From a checkpoint of a small transformer trained on Wikipedia: 71.4M parameters, attention and MLP in parallel.
MLP neurons of a small language model. Each row is named by its layer, matrix (up: input weights) and neuron, and shows model dimensions 389-452. Each number is 128 + 24 x the weight over its row's rms, rounded and kept within 0 to 255.
A block is one neuron, or neurons of one layer that tend to fire together. After each block is what it responds to, as a language model described it from the Wikipedia text at the highest values.

L2.up163 [117 138 139 119  81 145 125  94  71 123 160 147  78  91 108 150 137 140 102 115 157 116 107 134  98 155 114 159 114 187  98 121 116 125  98 112 151 144 104  96 152 154 105 141 160 139 113 146 144 158 157 118 137 118 143 139  91 140 161 159 119 159 151  74]
L2.up254 [126 103 103  92 124 130 171  88 131 131  88 138 137 104 107 117 140 121 129 112 164 139 139  93  60 118 131 132 108 190 106 112 125  98 141 130 142 130 145 149 123 112 126 170 112 147 125 117 154 143 132 145 160 119 128 149 103 144 116 109 103  98 127 100]
L2.up500 [112 112 132 125 121 110 119 109 137 119 133 145 128  64 124 133 124 132 151 110 125 132 118 106 101 156 118  60 116 134 145 126 112 117 137  62 128 155  80 113 104 154 106 157 124 118 133  76 100  94 143 165 123 146 114 134 129 170 106 140 143 127 141 159]
L2.up525 [106 132 116 118 113  86 120 113  81 142 147 161 152 109 113 163 143 116  95 111 120 158 121  99 114 104 150 137 148 139 129 155 141 174 154 108 144 127  91 111 135 115 137 141 149 148 120 111 120  58 155  83 153 105 106 123 114  97  96 136 130 134 152 145]
L2.up564 [134 148 117 132 148 126 114 127  86  94 122 156  92 116 143  79 156 139 108 100 128 135 139 135 145 122 140 121 136 144 148 175  76 133 181 130  93 167 140 127 147 102  96 122  95 109 138 156 122 129 140 125 130 119 117 151 126 107 132 130 140 132 111  99]
L2.up1087 [101 128  85 175 116 120 143 135 101 139 127 152 125  83 145 134 128 126 176 125 126 103 110 109 132 180 103 116 183 120 137 118 125 159 149 131 164 135 124 143 130 135 101 122 140 121 152 137 118  73 128 195 153 108 115 133 120 114  92 138 134 122 150 119]
L2.up1251 [111 152 126 129 165 145 153 116 118 111 112 149 148 104 106 119 154 139 131 118  76 134 137 135 112 163 112 113 128 168 109  88 101 100 145 103 135 144 101 116 125 141 140 172 132 111 146 102 118  90 155  76 149 142 143 106  63 114 142 141 154 112 110 141]
L2.up1523 [104 165 101 113 124 130 118 134 102  90 156 128 128  29 160 109 144 170 109 129 129 129 122 143  89 126  77 131 153 117 109 111 106 120 124 102 109 120  84 108 120  85 128 168 123 153 141 138  77 143 136  92 136 113  56 139  94 121 112 145 152 128 111 140]
L2.up1622 [119 144  98 145 151 113 116 128  85 145 105 130 187 124 147 159 187 113 130 134 101 138 104 152 159 146 146 160 132 114 139 120 119 114 147 123  99  74  75 100 110 108 125 150 114 112 138  95  98 105 127 129 135 182  79 114 124 106 123 131 129 134 108 148]
L2.up2184 [ 91 107 102 144 103 116 148 126  93 120 114 159 142 111 111 146  70 137 106 142 148 117 142 171 100 104 101 142 146 128 110 124 122 176 112 119 142 120 192 140 119 109 101 136 176 139 131 128 134  97 125  77 152 127 133 135  90 133 142 154 117 128 104  93]
L2.up2389 [126 146 139 164 111 148 134 123 110 100 132 137 121  55 102 117 121 167  96 135 152 142 105 136 127 129 136 126 144 131 138 131  98 188 154  92 114  78 107 123 123 142 123 129 157 140 138 124 129 120 105  81 136 174  80 141 171 146 102 129 147 103 153 146]
L2.up2424 [ 93 166  94 127 158 153 129 104  77 114 134 124 104  70 107 107 204 155 142 137 137 149 127 117 124 133 130 140 114 147  89 137  91 126 144 126 156 134 119 134 126  62 114 155 131 116 138  93 145  98 170 112 158 171  93 130  90 115 157 167 124 128 143 140]
L2.up3349 [ 92 142 107 147 172 143 145 139  92 161 134 148 146 111 106 148 146 172 104 152 147 162 114 139 172 132 135 150 142 141 121 100 137 153 134 152 112 139 136 132 131  73 113  86 150 152 116 131 105  72 134  76 155 118 130 121 145 122 134 152 160 109 169 114]
L2.up3362 [108 169 143 110 153 117 162 113 142  98 111 152  95  96 126 132 152 165 174 123 139 112 130 117  87 174 112 121 108 175 121 130  91 130 117 100 160 117  96  99 125 134 124 143 136 109 127  89 144 103 123 111 128 113  76 133 124 128 110 137 145 137 144 150]
L2.up3521 [105 146  85  95 146 140 144 103 109 125 120 127 103  99 107 152 171 119 176 143 156 134 133  92  93 142 155 128  94 141  99  87 129 108 127  94 154 170 153 160 145  69 101 174 129 146 126  85  93 135 161 141 131 115  98 141  84 143 128 146  96 152 118 152]
L2.up4052 [ 97 112 127 137 124 141 104 111  98 133 143 155 141 119 115 112  86 166 117 139  80 112 118 158 121 119  66 133 142 170 161 102 110 125 148 182 142 124  89 137 109 167 130 145 121 136 160 115 153 105 132  82 149 158 169 123 133 117 109 153 158 138 125 127]
Responds to: Mid-word continuation pieces

L6.up965 [114 146 116 116 149 117 191 114 151 151  82 150 169  90 177  85 143 115 128 157 114 126 115 137 103 138 120 132  91 151 134 112 125  53  94 171 124 115 106 142 150 117 124 136 159 121 137  96 106 118 113 128 109  97 135 164 136 148 112 147 145 144 121 132]
L6.up1776 [ 88 143  79 120 135 107 120 167 156 137 101 158 156 125 155 120 116 114 134 143 105 123  89 143 124 123 139 140 163 192 172 130 146 150  88 128  99 145 144 148 103 146  99 159 133 132 136 128 114 149 125 159 119 122  88 170  86 121 151 133 163 131 147 118]
L6.up2266 [125 146 118 110  98 108  90  91 139  93 116 123  89 105 164 136  90 123  97 115 103 104 152 145 110 131 166 134  85 128 117  93  91 139 147 120 122 165 119 108 112 118 137 118 125 119 151 123 129 129  75 131 155 102 108 124 168 122 163  94 172 110 129 138]
L6.up3528 [142 118 112 134 130 140 174  97 111 123  95 156 168 118 135 103 112 134 131 165 126 129 124 150 103 138 110 124  85 125 176  88 145 107 144 156 115 133 135  74 130 150 118 114 140 107 112 102 104 118 126 135 114 149  98 125 107 125 184 123 125 116 135 168]
Responds to: Final piece of names

L6.up159 [138 144 142 138 123 153 158 122 135  98 113 127 175  82 114 100 144 113 145 172 102 102 135 169 111 120 127 150 160 160 149 138 136 106 150 122 142 137 127 109 174 138 126  95 116 132 121 148  86  96 145 121 157  91 109 101 101 138 136 119 172 111 110  97]
L6.up649 [147 113 137 151 114 116 141 167 119 138 109 127 148 121 133 126 110 158 127 158 108 103 139 114 150 145  96  56 115 107 136 154 132 107 117  89 111 114 135  86 139 118 135 158 104  89 112 156  97 136 149 163 151 117 119 106 106 194 117 141 136 159 122 119]
L6.up699 [161 129 152 156 167 143 111 108 137 114  95 156 147 131 110 127  97 158  71 130 107 145  65 138 111  78 106 103 103 109 134 120  95  96  99 135 202 126 118 137 163 164 109 148 105 109 110 163 140 140 113 159 130 125 113 109  99 155 175 117 128 155 135 147]
L6.up3464 [146 158 129 124 104 105 126 155 118 142 136 138 143 107 101 117 122 102 102 129 110  97 157 144  98 112 126 141  97 131 142 128  99 143 108 138 155 134 148 145 136 131 126 122 142 144 103 147  84 145 165 155 126 103 150 145 104 169 122 143 144 134 113  86]
Responds to: Markdown table separator dashes

L7.up3479 [118 137 105 134 156 158 200 157 116 118  86 144 102 103 128 140 147 137 135 139 107 113 140 132 162  92  90 137  86  99 155  91 102 116 128 142 113 141 155 104 109 124 156 166 103 108 125 122 117 122 104 139 129 143 144 149 111 140 116 104 130 115  41 123]
Responds to: Prepositions and f-pieces

L2.up1180 [142 156 128 109  65 123 158 123 136 168 142 133 117 203 122 127 147 101 127 125 127 139 110 160 122 123 158 123 118 120 170 147 158 124 117 107 139 105  77 153 157 137 137 102 133 127 117 111 135  85 143 100 128 124 182 135 134 131  99 137 107 109 161 118]
L2.up1402 [ 93 136 116 121 139 163 152 148  94  98 138 114  94 218 142 116 204 109 129 159 116 117 104 116 153 105 146 174 146 111 128 144 138 171 116  83 207  94 126 152 124 146 110 137 129 118 141 167 149 107 155  86 140 112 147 163  92 133  79 121 136 129 143 113]
L2.up1766 [140  99 153  89 132 108 131 110 100  85 149 136  97  85 115 121 143 147 142 146 127 107  97  96 122 178 176 138  75 192  78 125 108 108 152  91 122 127 124  96 167 148 146 160 121 161 116 118 129 128 143 157 155 119 143 124 101 121 133 128 125 119 127 134]
L2.up1821 [162 160  94 143 144 163 155 116 104 105 119 133 132 132 117 132 177 129 128 119 110 174  97 152 118 134 183  64  77 106 108 115 138 127  98 119 154 134 142 107 127 170 131 161 148 135 114 154 134 132 141 105 108 101 142 139 133 150 123 114  97 137 129 109]
L2.up2006 [137 117 101 150 142 147 116 159  92 119 123 118 138 138 103 130 154 123 128 119 115 160 122 132 139 150 169  84 104 167 124 123 126 184 149 149 193 152 133 122 113 148 159 132 130 129 132 141 175  98 108 118 129 113  96 102 136  78 103 109  99 119 145 123]
L2.up2193 [147 132 108 139 125 125 113 132 130 121 128 137 159 189 118 133 117 113 183 100 116 140 151 125 130 192 171  89  69 139 129 143 117  88  88  69 132 165  91 100 143 130 127 133 106 143 126 109 114 130 104  72 103 102 141 158 154 145 146 132 139 113 115 134]
L2.up2482 [155 125 123 127 146 104 139 121  80 113 146 127 143 171 164 139 144 119 137 148 120 114 103 122  83 122 111 151 110 119 172 121 125 107 139 155 138 127 125 137 148 176 118 148 127 136 125 144 161 131 140 124 121 125 137 148  95 145  92 121  97 147  94 114]
L2.up2519 [136 141 110 140 109 134 105 148 136 134 141 110 128 195 120 120 136 114 160 162 138 103 155 114 153 101 173 149 139 148 118 137 142 121 121 149 179 136 181 159 120 181 130 107 127 139 145  96 138 121 161 105 142 117 162 135  77  90 128  90 122 141 105 104]
L2.up2529 [117  56  98 100 157 136  99 104 106 110 114 135 104 134 124 119 132 134 152 141 154 132 119 152 131 162 149 108 120 145 116 130 154 178 119 117 145 128 128 131 130 110  98 135 129 117 114 108 124 101 122 108 126  98 139 175 114 159  85 142 116 138 117 117]
L2.up2622 [105 129 143 115 163 160 161 132 162 101 164 172 126  92 135 154 113 136 131 132 167 127 149 121 117 177 145 115 138 159 174 133 136 148 121 137 105 134 118 118 126 172  91 122 139 132 121 155 141 134 117 168 103 118  98 116 164 137 120 118 132 137  99 140]
L2.up2731 [112 139 152 158 130 171 107 163  87 156 105 162 171 123 117 124 105 107 133 120 155 114 141 136 143 121 126  84 113  86 119  84 149 146 127 137 137 147 184 125 138 133 122 128 146 111 112 113 118 149 134 138 114 171  95 144 141  93 186  98 118 112 105 117]
L2.up2965 [107 119 137 103 138 112 163 129 105  97 124 144  92  82 161 129 132 142 123 141 141 123  94 136 136 114 112 188 122 106 125  83 135 122 132 108 125 129 117 124 152 146 111 152 163 123 126 138  91  94 167  93 151 123 100 141 121 116 158 133 152 141 105 150]
L2.up3586 [110 104  87 127 142 123 123 138 131 119 162 104 105 104 123 155 155 102 156 164 164 150 117 127 141 127 152 160 152 122  98 143 138 110 109  87 116 172  87 130  69  65 112 103  81 103 142 121 100  75 115 103 132 114 132 158 148 107  89 117 136 105 114 110]
L2.up3589 [129 107 122 102 122 116 117 163  93 112 149  94 135 160 123 143 189 107 146 122 137 168 120 100 126 117 132 104  97 125  81 130 143 188 117 122 158 146 134 150 141 106 140 115 129 124 111 172 172 106 120 130 112 113  97 132 161 112 155 123 115 138 115  86]
L2.up3904 [114 127  94 122 165 118 114 125 168 109 137 111 113 175 109 195 152 106 157 110 118 111 142 148 101 118 117  83 126 148 167 166 115 132 131 119  97 161 166 126 153 134 136 160 142 102 111 116 115  76 138 141 126 113 128 117 113 106 122 133 136 122 112 151]
L2.up4002 [122 137  94 108 135 132 102 106 144 110 135 127  92  91 103 116  91 115 149 117 165 136 130 144 107 126  79 102 104 115 112 131 135 107 127 143 106 134 120 117 152 120  96 132 153 104  94 116  88  77 165 135 134 179  66 128 172 124 111 127 117 131 109 147]
Responds to: Word-start "def" piece

L7.up3839 [119 113 147 122 144 148 153 165 150 135 111 126 167  99 145 111 119 109 126 160 101  78 121 114 132 126 120 106 110  91 127 141 134 173 122 139 128  99 138 166 118 115 104  95 151 129 143 124 100 137 130 177 151 120 123  73  95 137 101 140 143 133 142 147]
Responds to: Table separator dashes

L7.up1420 [126  96  92 101 114 136 109 110 153 117  95 110 156 102 104 133 116 108 144 136  95 108  89 118 125 110 150 120 122  75 109 127 120 119  79 118 111  84 149  89 126 143 103 100  87 122 117 127 128 156 115 119 102 110 155 162 150 125 158 134 138 135 144  75]
Responds to: Mid-word name fragments

L7.up1514 [122 129 123 133 131 157 142 122 111 131 160 140 112 148 149 123 171 164 144 121  71 164  89  85 158  93 118 116 152 193 124 131 104 135 128 145 127 137 180  89 156  96  78 151 120  92 152 164 121 142 136 100 126 149  95 139 129 146 145 163 120 134 103 160]
Responds to: Word-internal subword fragments

L2.up70 [140 142 121 119 172 112 144 112 118 108 139 188 109 157 125 154 132  79 118 148 136 106 142 169 109 130 179 115 140 132 113 155 128 129 127 138 115 110 155 128 131 171  84 135 134 138  95 134 126 138 106 128 107 127 183 119 113  90 162 136  98 141 147 116]
L2.up209 [146 106 150 116 136 101 128 163 127  98 112 113 137 108 106 132 150 184 177 146  84 120 122 106 120 138 143  67 164 117 138 118  84 155 167 116 131 129 113 146 167  85 111 129 136 149 151 146 136 103 100 173  65 123 131 143 115 127 140 179 131  98  73 126]
L2.up211 [126  96 120 149 179 121 139 121 150 169 119 115 117 114 144 136 112  88 122 138 112  64 140 147 109 117 114 129 118 106 115 136 128 133 110 138 152 123 138 129 146 147 107 161  93 130 124 158  87 128 133 126 108 131 170 133 105 167 159 121 119 116  88 117]
L2.up273 [139 124 107 133 123 139  92  69 135 123 161 181  97 152 117 166 114 135  87 125 141 123 146 129 121 170 154 159 181 148 137 142 107 106 136 160  93 144 119  91 114 165 111 122 114 125 106 116 146  91  95 155 115 121 139 134 145 115 134 152 136 162 127 105]
L2.up464 [132  95 135 101 154 115 156  93 131 154 161 110 108 118 128 132 127 146 117 165 128 130 137 160 121 164  92 129 165  87 132 138 122 104 157 183 105 136 154 155 156 106 116  97  98 115 109 125 119 176 156 113  67  74 103 111 110 159 146 157 135 143  83 134]
L2.up591 [101 135 143 154 138 114 124 134 140 161 128 119 100 127 104 166 108 139 144 121 152 120 159 142 167 133 157 152 146 137 116 144 117 172 144 147 145 154  94 124 131 140  99 160 120 130 144 126 107 107 131 123 136 104 155 138 131 143 126 156 124 160 110  92]
L2.up811 [129 114 143 147 112 133 122 148 167 142 154 109 156 134 105  91 131 133 126 145 179  81  57 140 121 127 135 110 162 133 133 132  86 120 128 122 111  79 124 106 149 121  84 146 115 153 121 167  84  96 139 108 101 114 122 114 106 107 149 186 158  92 112 159]
L2.up1022 [150  86 124 119 136 119 178 139 121 153 132 114 137 111  97 127 129  85 142 120  92  79 139 163 154 147 105 133 139 140 112 147 137 160 129 106 133 143  98 160  91 126  98 147 115 158 132 124 122 101 141 111  74 158 146 104 145 106 118 151 121 149 107 109]
L2.up1170 [139 115 111 104 147 142 112 128 106 125 126 116 111 134 127 127 148  97 146 148 120 159 160 170 139 160 132 151 112 119 133 158 104 153 164 138 126 122 104 119 120 139 110 126  94 122 138 157 100 106 146 118  95 111 140 123  82 156 124 133 122 119 126 138]
L2.up1806 [131  96  86 140 116 115  98  84 139 102 156 153 161 148 160 156 157 101 118 143  80 112 129 162 128 148 127 106 180 115 130 141 125 143 127 164 150 158 106  90 142 109 120 107 124 147 128 122 100 163  72 129  97 119 129 140 112 117 154 132 152 114 121  99]
L2.up1977 [142 123 133  92 146 155 130 108 115 116 140 149 121  94  85 156 158 161  74 123 108 102 117 177 158 126 132 151 119 124 146 125 120 142 182 166  63 133 114 157 131 155 115 102 119 145 148 128 147 122 110 120  87 102 171 115 144 127 122 157 112 143 113 123]
L2.up2009 [143 121 146 173 146 113 136 140 130  59  85  98 135 122 139 134 140  98 140 132 140 105 111  89 141 142 125 103 162 134 108 141 176 125 133 150 135  81 122 129 124 130  82 169 108 104 128 121  91 146 165 126 127  83 168 159 103 113 162 159 153 107 108 129]
L2.up2160 [102 105 133 125 147 124 151 138 122 109 147 128 134 164 111 164 125 110 123 138 137  92 114 153 100 125 121 146 129 110 143 118 142 157 116 105 140 146  90 133 139 118 101 144  79  82 139 158  86 120  82  88  96 109 130 103  80 137 113 164 121 131 113  96]
L2.up3805 [144 108 123 141 161 135 148 153  93 157 103 154 119 159 109 140 127 110 137 143 157  85 137 146 157 134 112 145 134  76 135 133 110  99 138 142 103 102 108 128 145 137  60 156  99 111 134 149 115 125 134 136  99 124 170 119 106 125 139 156 133 139 133  93]
L2.up4009 [ 89 110 122 146 114 108  86 144 103 126 169 132 136 120 121 130 148 105 139 125 121 101 138 192 106 134 138 130 146 125 116 171  96 170 135 157  91 109 132 139 132 127 103 147 116 157 111 114  90 106 119 168 108 138  95 130 111 123 130  98 164 177 127  85]
L2.up4043 [145 107 104 147 144 106 138 102 117  89 118 125 183 124 124 147 158 123 115 119 166  90  93 138 150 148 133 106 125 115 141 120  99 139 159 127 115 113 157 139 111 108 100 132  68 170 147 136 116  76 124 157  94 158 117 120 119 142 183 144 149 110 128 123]
Responds to: Hyphens in tables and compounds

L2.up861 [109 121  93 126 130 113 116  98 101  95 134 133 102 156 115 111  97 138  95 165 129 121 139 107 133 106  88 133 127 210 141  99  98 126 105 118 142 174  96 135 140 169 112 125 124 139 157  89 125 120 133 134 127 145 145  90 104 139 153 106 167 134  97 155]
L2.up958 [117 117 110  97 131 140 119 118 103  78 152 150 117  83 127 156 114 151 146 162 145 117 123 117  80 146 100 113 157 157 106 127 124 118 104 129 134 110 145 117 126 167 118 105  99 130 121 153 126 121 112 115 164 101  87 154  98 128 134 119 119  85 129 115]
L2.up1601 [120 124 106  90 138 118 123  94 144 140  98 147  76  80 125 206 158 121 147 129 149 104 112 134 125 141 152 118 126 141 148 154 131 105 129  72 106 148 144 117 138 170 141 151  91 102 123 149 112 122 149 135 106 138 144 123  99 153 142 104 150 129 125 142]
L2.up1711 [159  93 113 115 113 118 125 121 114 127 148 135 130 117  77 146 118 129 121 133 159 149 147 155 129 137 124 106  86 210 137  97 129 162 132 115 105 150 171 131 128 183 137 145 130 148 152 126 164 162 103 110 142 144 165 132  99 122 140  99 103 150  93 132]
L2.up1881 [121 138 166 113  90 121 130  95  90 161 134 131  94 176 127 127 146 121  91 126 149 111 124 104 139  92 138 170 147 202 145 108 134 104 146 135 141 147 139 110 133 153 156 133 128 150 136 102 179 144 133 126 136 158 113 119  61 128  95  73 172 134 147 145]
L2.up2030 [138 164  99 128 114 161 158 164 130 132 120 135 117 163 112 161 145 109 144 157 155 151 178 117 131 173 127 152 115 151 166 124 109 100 108 130  92 139 143  90 114 152 124 120 153  77 162 173 105 141 136 117 143 142 128 103 104 114 147 120 125 141 132 118]
L2.up2065 [110 138 103 126 138 145  91 139 124  72 152 102  73  74 111 160 183 145  79 172 127 132 107 118 116  98  89 151 154 124 115 126 108 145 111 137 169  83 119 120 114 178 127 124 121 113 135 181 188 119 130 157 107 135 117 108 151 126 102 133 104 130 113 110]
L2.up2284 [ 96 127 102 115 119  94 137 114 108  75 129 143 121 147  87 133 100 150  91 124 123 157 118  98 156 103 114 119 142 147 120 133 115 153 138 124 102 159 113 129 113 143 141 131 153 148 111 125 137  72 126  90 167 143 134  71 161 116  74 147 137 136 112 156]
L2.up2368 [108 139 121  90 133 157 126 164 120  90  80 157 139  54 146 134 114 135 118 135 139  98 127 132  99 128 109 173 124 117  88  92 123 112 131  80 158 164 112 138 169  86 126 128  99 139 134 140 130 121 158  85 141 110 136 145 106 129 118 131 152 154  87 109]
L2.up2404 [121 134 135 143 113 140 148 124 145 125 141 118 140 141 112  90 178 165 124 165  64 131 111 144 133 107 130 128 141 119 121 131 112 117 149 122 108 145 109 153 155 122 155 141 129 119 134 130 156 113 107 122 116 124 148 118  62 126 141 152 156 113 142 143]
L2.up2548 [132 112 132 127 145 134 150 116 131  80 133 161  99 126 132 133  91 142 172 118 122 142  89 129 138 170 130 160 143 145 164 103 117  72 120 155 119 118 149  81 116 162 140 164 109 157 156 144 106 123 169 115 175 118  89 143 118 119 109 138 122 118 122 146]
L2.up2824 [142 123  88 126 156 144 143 141 141 139 109 127 106 117 120  99  88  98 106 155 137 118 121 136 162 130  81  99  92 112 117 100 128 163 128 135 103 103 133 126 156 169 148 150 114 132 139 160  93 117 125 116 131 145 104 145 101 115 120 116 100 125 112 193]
L2.up2934 [142 116 114 125 128 151 124 134 106 138 144 133 125 147 101 152 122 104 130 119 119 153 140  96 170 106 126  99  94 189 142  94 132  92 136 107 144 126 167 117 157 181 128 108 109 125 110 133 160 108 123  92 100 113 147  94 116 105 134  91 139 142 124 135]
L2.up3403 [110 122 156 118 127 138 129 101 173 106 136 144 101 137  99 112  41 104 101 144 117 143 119 124 153  97 130 164 142 106 127 107 137  51 122 120 124 167  94 107 145 193 122 150 142 123 113 141 121 114 137 106 127 145 160  95 139 127 144  90 133 137  87 152]
L2.up3456 [105 119 112  88 101 154 135 112 112  97 148 108  86 120 127 150 161 138 147 138 173 120 108 128 130 118 121 142 159 104 142 154  98 115 117  93  96 164 168 136 138 146 122  97  85 121 131 136 128 155 135 121 151 125 100 159 109 142 176 111 122 103  97 123]
L2.up3919 [119 105  90 115 150 102 131 136 145 119 123 139 165 200 145 104 115 114 122 132  91 128 119 105 140 103  92 149  94 135 132 135 152  98 131 154  99 148 129 133 160  83 110 125 129 111 126 121 129 130 137 127 100 128  91 119 132 134 145  99 116 132  81 140]
Responds to: Mid-word subword continuations

L6.up1034 [ 86 118  95 164 104 112 168  99 114 122 128 117 109 120 154 108  93 110 112 147 142 147  93 135  60 134  96  67 109  91 122 125  81 158 103 160 101 123 126 109 133 146 102 130 113 116 136 101 130  93 124 165 123 144 172 133 104 169 162 144 127 171 150 112]
L6.up1212 [110 142 115 117 171 124 118  74 124 124 129 106  95 135 116  90  55 124  95 147  98 145 151 124 117 153  98 129  92 164 109 108 103 138 120 138  92 141 144 145 145 125 133 121  85 111 126 129 150 153 122 157 132 119 152 116 145 151 149 100 141 146 152 130]
L6.up3148 [120 136 116  87 116 130 154 107 121 122 125 134  91 109 133 104 108 157 124 145 108 160 153 117 121 132 108  99 116 103 172 139 106 158 171 122 166 139 156 133 122 127 112 119  81 118 128 122 150 142 128 130  91  69 142 104 139 171 125 155 163 135 132  98]
L6.up3936 [ 77 142 117 154 107 147 162 138  94 116 161 127 113  94 117 112 139 135 106 143 106  91 132 142  99 142  97 130  93 118 146 101  81 139  96 142 124 141 151 113 126  98  85 143 116 126 139 125 143 115 103 150 124  75 133  91 128 188 127 133 114 176  96 129]
Responds to: Word-final pieces of status-change verbs